MLP neurons of a small language model. Each row is named by its layer, matrix (down: output weights) and neuron, and shows model dimensions 48-143. Each number is 500 + 40 x the weight over its row's rms, rounded and kept within 0 to 999. Numbers have three digits each.
A block is one neuron, or neurons of one layer that tend to fire together. After each block is what it responds to, as a language model described it from the Wikipedia text at the highest values.

L3.down1106:503468429428531442558399532489499491597514658533572516524539485541470545535500499514433461494526532452464452487478508448614511499532452501428442513478508525451568527542462483494510531471500502519415510497563477537459500551568527492531525471535517464464509501504516468429507423541469441469
L3.down1267:534476409447415495520480476554448534485537456486505535514399485466458523502517449528503499468512540528534468527525470501484477479416510511504492437526514474478481568435487530529565530540579467484457485520490578524508519492502545462533438485497498514543461489503483477519524538496469493485
Year century digits

L8.down43:557505455478578546520478451507560514532506540532483510455482496443492595387527536463542487402485521435483493548527473488491490496541551522529462470535443506527412515485494528485452477511501515467487484483578495472505527395428565486482503511530467471522482424566549558532475459498467528487
L8.down282:476537514559495505556437516498538518574426486527508468472422509531551495546474519489524522517465544495492481532525489419465510424518533601575465503487569522548491432550498496504535564541529477505497479487468535483490509443576529475542547492523487560527465444521461547464470455464510493487
L8.down559:519514528539503451507537448522548477497524441524484453423501487524477471509569466559538504512517553546532438541521496495522501488534554501561484463502418465481441514525569506422552568465546523514490497538516484442424469477477533437660440494470520490555513486436433553544441527463518506532
L8.down600:482540460565446521515480467504498538470356462503451493533469506526549508455534514508547508498459501486450466496488522447518430495478481475546562542460498533590480501480592539433535532518464457487462534560550519506532444524515468507463455413480512523504479468479508556531497499405508484500
L8.down786:459531509525493453522493531447515483451499486437495530498513539565558478421499481473528561542476490589550452558507494427503497489466486523529427529529521517494549536496574518482509513528455442441541552508513466517465463534444431458506433515499490462463417459511464462519501535472482465501
L8.down1081:558519519528523471453558523469478490516509543470484534475542521539496478474549460496423568441471567543439524539476442519465488500549523525395551469483421552514452465500513445467448485448552509495475481443530467546566513476472564604473501482523573534557457524548466513561476509492456514454
L8.down1253:441472497557579532510441533529417463545559508511475556502501541525518534464505512451526550524574471462603523498513454505504508496580543537456433480555427514552491382476506544505495569475490538580515546485465522503499519482460574497484493506538537527539535481473439397515500524493537542530
L8.down1813:534428515501489530500458537470527445498494526551491480524476504507491517448531519533374503517526471548529450498451451456464517529456516544508542496517509481513530507512509519508531463483482440555488494471414519470529566445539523490394574481534433498441529519555520437608592464463559507469
Person-role noun endings

L6.down919:538481467529486529528477491486454519497489534538512501518458437509509457487522523489522472461558469476545498513498518529432475493513534476531530523499460548490455487502519503527514529505495480556529444489416495512533521467566467571544391452568471478493477542461538442409501554514466486496
L6.down1022:493521486462458545493501466544513475473525479591492460574563481478456499554546500522479464487545426524531504563515458431522504488479477498562507457525531482511441445428492479520511511464459480507444471515507552480593501496493550505489503531556529511510476506472488497487457463544500493500
L6.down1186:519438470500429489539458600429505485464509472559473530526549508490527411516458487458491448466469531495476508568480482428495498515538481438500520487511423486454457556477513495520491508407463478576485460555500524529428542471442537485471495518526512495551493643543507458513511528561462477560
L6.down1364:517497468460519528484520521463519474558553467561524527485487467572474479556487535493473433434561466464453480572448474488501484439479487523534540484524420477459480602498520488544470499524510518494491501509475531555469592441489540453490459476455483509535459473550507496515503513497492478529
Place-name completion tokens

L6.down49:533492450583503518461458446547459476536455523542519588534511490559487491532458500480464509475551433576573537520503500430521548526498459497479541450502464476441466486526543478513496499512545539571468525510469539543499501482469500472521525511492549447490498499475558430549490472589510494476
L6.down468:502497466516492495420509455549475480541516531567533484491544457544536497508435583482457460501590502481530510485520524464502515534498443511539512472422537489478551479484517561493538542555512418549496530446466456586429578449491530443562503521437531497518528539555430412501503515510564474483
L6.down791:460490536540531618494447567448506538492443552488510484490515484455574548502433476442434455513551478491476518521463441449480566519493479519498547480429530486461514460542466567476536444513558445489539485539443587473542550456517473475445482521376553532481498485520513484453522462507494447536
L6.down1425:482497548513547513530520425441546538474525575517544509530556493494530464433492524541519490524439528479459517480499517578423481482458507493456434500519516591529480538533443458543548496518426528507552417489465462552518561438431514569491541439563541449484453447510548472486504448484430502500
Name-introducing role words

L3.down779:424553559494531451494499531491481509561453461421450490550522540489479509519485507490471432536544472477514525447516487466490442516484480481495470533496509525563554507522554437497492450494453537560553459485529549462397416527501490451504536558490497431515435501481520552469526523539457568493
L3.down1344:484513449455475574493456474455570542435503523542468475470473510458565485528422503462534527484465542499521524446501483478495505517475453596544451546470499504561462488521517542527439389461423513529499493451530537485419555539522439514465513530468415615437532558524543457576483521476471439565
Word-completing pieces

L6.down241:470551471510522449475492427458528509496430527505521552507427531506411522479480504483493498479509492473473513478583485525444425518484515572519557428532531519546513521489499466432538512464547498510493500512489555534561446548538538429572496498486494502466508491519590560475537521550551508466
L6.down1003:529448492516556525513507455471540525477464500555463479527473521470495435505440551514456463449593551453529494463547478518518548502453522499519502498581508475498536411465523503525462496502541502539458552490439525526511535501451480498594484448584436453458498621478518505576440460406517524527
L6.down1109:542506572455519469452485462478541521489513534533521528452501562461439494476440423543477456497479481430481507446493523493454524502454558475509488441550488526589521434631488510414566433488546467474508527597527540522597415534513504478516620514450514569500482440473505438542499528536488451473
L6.down1912:492486429537484605501504503537470564497546522463542469473508486488462522532568547609511489495490499484542463458595477565492472488536437453545463555572505528559494467507508485504535462471543531600495449514522551457510514475466543476537532450554515424490467476539502437483484547506473488502
Biographical birth-date markers

L6.down382:546495467470509454426503473512486486504451472520533539567520479501538502456561513523472513505442472519547477542502509503573530451521485491551548492432480489535543522475493530532474524465453461493531509469521531557496487480469576411485509528493558518408504478555531445494426580471548540472
L6.down788:426503539564533537434436463553485477503452459524523530586485507486559446465479460511513422423515471555535505549493542498485496530519595546487527446489484471467438511527510477467501519517477452508521469503474509447597451504493579555489492506537546502465441430512456489511470427537528466495
L6.down1242:590491543518459462472494494437596487462536502501502491481461497581432467516465582479516512466514456506494485441482527483541520470542529449514512586516502540487471504473486498478464533561472509472559496444459503520513567538512563516489518428472564479475489500495417493435363507542492512417
L6.down1552:499500575487533532499506528452498507459493430483510480472506509511466523516479517448458442509444433517530487469553516475572545468550498501608377571399463521493496435496470507420514596501494523540540519459466590554547514498523476556485470541489540504461442547527445448439464486474519576492
Mid-word continuation pieces

L8.down27:603474463480517500432496570489485530516512578544534526515452403477461493515523527520503446441467436533556452391521564500507489491492473479529508466407497505528470540430488525531547477453501441482416578473403556473547493498559556437501471473519461468495493516547535486462491521503428453563
L8.down131:520539496594475482431538483547414515534488479529531537538487527459535528495459469583502529490503509469557499551461457472495525497535510438526576573521534530521497476492549539520529479463500533560548487486476517507555532507464511403578496449539449495486470501504495504498448595434487444517
L8.down469:503494493547559503525533512522434463513500511501517437448517509521510482542539505449484450528487477501511620447400505523469490510435550467472527538534560525471490523539513486469507457502560419512464486398552555536456422534506511470550494559469453486536497530486557499460425503443512469512
L8.down625:580425451468433433553541500553518516481442500489431528526581464533527573454411542525499480515551491513522514462460533445529493474440534548515542446512547515526487472499491559493556511524540530485501402485453483534519506542512530458469503525484463466529469490567522466534530464500528501491
L8.down897:509550499518498527486556426576509492487468497513524547484481518542507471548534528455507556499486503450443525542517534500488618520489455442506535532474506512561485536522533507436494519573510554592505485495512467566519500421493513506442469574553429475514515507498618539408505506596463520416
L8.down970:523518437470538490497560525526502456501492541498520577505551480549487465493493472478474501410489506591548465554424481525552577485422440497430481474486564482625492493468511477500544491519476448532507518377519493495473480487526529579482551452464528577444562529584520541510531474527545491435
L8.down1071:551433475508512515530427378463503490509398475452472526415474474521496502528569551553545469497389462539474509520496459497534507567488529441537539501493528467556516569437522497463509433443495482494403514481529457535468456586578448509539512452493523540491524505510530504501495501545547518556
L8.down1833:493468471510431486459523562435464517504541485510428591537462518539510529494479561530485557549516540500563558532484475505547526489459422517472425509539534452494504520474539487540512511460599494476457577535531460495491533524547496550505496540518521513511524493461621480467527569516565489583
Word-onset consonant clusters

L3.down835:505542583486454452482514522531530436477434476428482467463465569471503521456540516494457506494409431548501588462522512526443471508491534528437538497484468576446508575441496559546460488527524558454418539514501512451483447536495481516506491483496563494568528507502571472462494544555547490505
L3.down1343:545473562423475492492492462526533496509448486489435472474482554443513520500484445509524411506508487527509544485472497503507442490492576486493528458448581481499525576481496550539561514529514529432442539490412528509423411512523420548494559483474465564442525544479493481511476501471511522505
Modifier right after "the"

L8.down197:543459456501514522445550491471489406574534467526484482502474493561460465505509448496567532436526452493510451529491565471567408496462422525536511477492476492526453456418491510454522536460422516439574545503500506570541456474535530524479573523485550408521437507482573509519488416505513533519
L8.down633:541477520481435497506475475532522504519572449520504465578477503544513513460449481581504523509519617512500536449483455532429556466493382474499491527597506522469471493529491449554463489521461472511511596522525590460509482440460544529487520515531527517518507465562461525517503509566485506522
L8.down844:441519502611501519500476503523530477520505519425507452540548493578564467491467471546529496449492487505478564537516500476426514591532407535569541463445395413494453480489495504506469476497479492436524572483516516495464532519500508446528475472583495487514572575531575541534486534483487544516
L8.down887:525528469501493586534475448555480529442516388567562507551446454428484478536525539483484465515473520438503450528486442572435539394531421519526504496540533496532546562535543569494563544488475496514481471523558464502498465470506475511477501421491496447496555552470494460527494560521468510507
L8.down1268:406443565449523506469526546541409472543401547439507500527447474469503456468452474456442468540492513433477541516555508537557496515507465526520503502527553491522538551449446525450518379437480489472516513527545500518551502460514387476544517502492505462510498506489485503543486500528459470468
L8.down1271:450514585535423501478569519432540482508514436573450514480515461497464533530493510479463486527530505502554573557546501533476551434432456488495463503503430485562494513507461478591509492539527503536505596531513562568517460426567513559487466509470500447532522543537516447433540560532526526559
L8.down1371:406521461540479504500559482587528524452437399495468468457533504495459492505440529494501526446439508435472505501477492470516524501494556527546539509486498494504519489451450515477471481487570413504546491501461511490501482446497551428499511484480543471552424559473503470520539480500474468499
L8.down1757:495550538506505530573553519461453459529497494516444524493499544416477505514418529531547450496491533571545551525521526494462448477504509493565496526517482496487514540551515448526548562489502470479508496471446489475558516512473498521483519432491448470513460540478516468487493499431521538557
Date day-number slot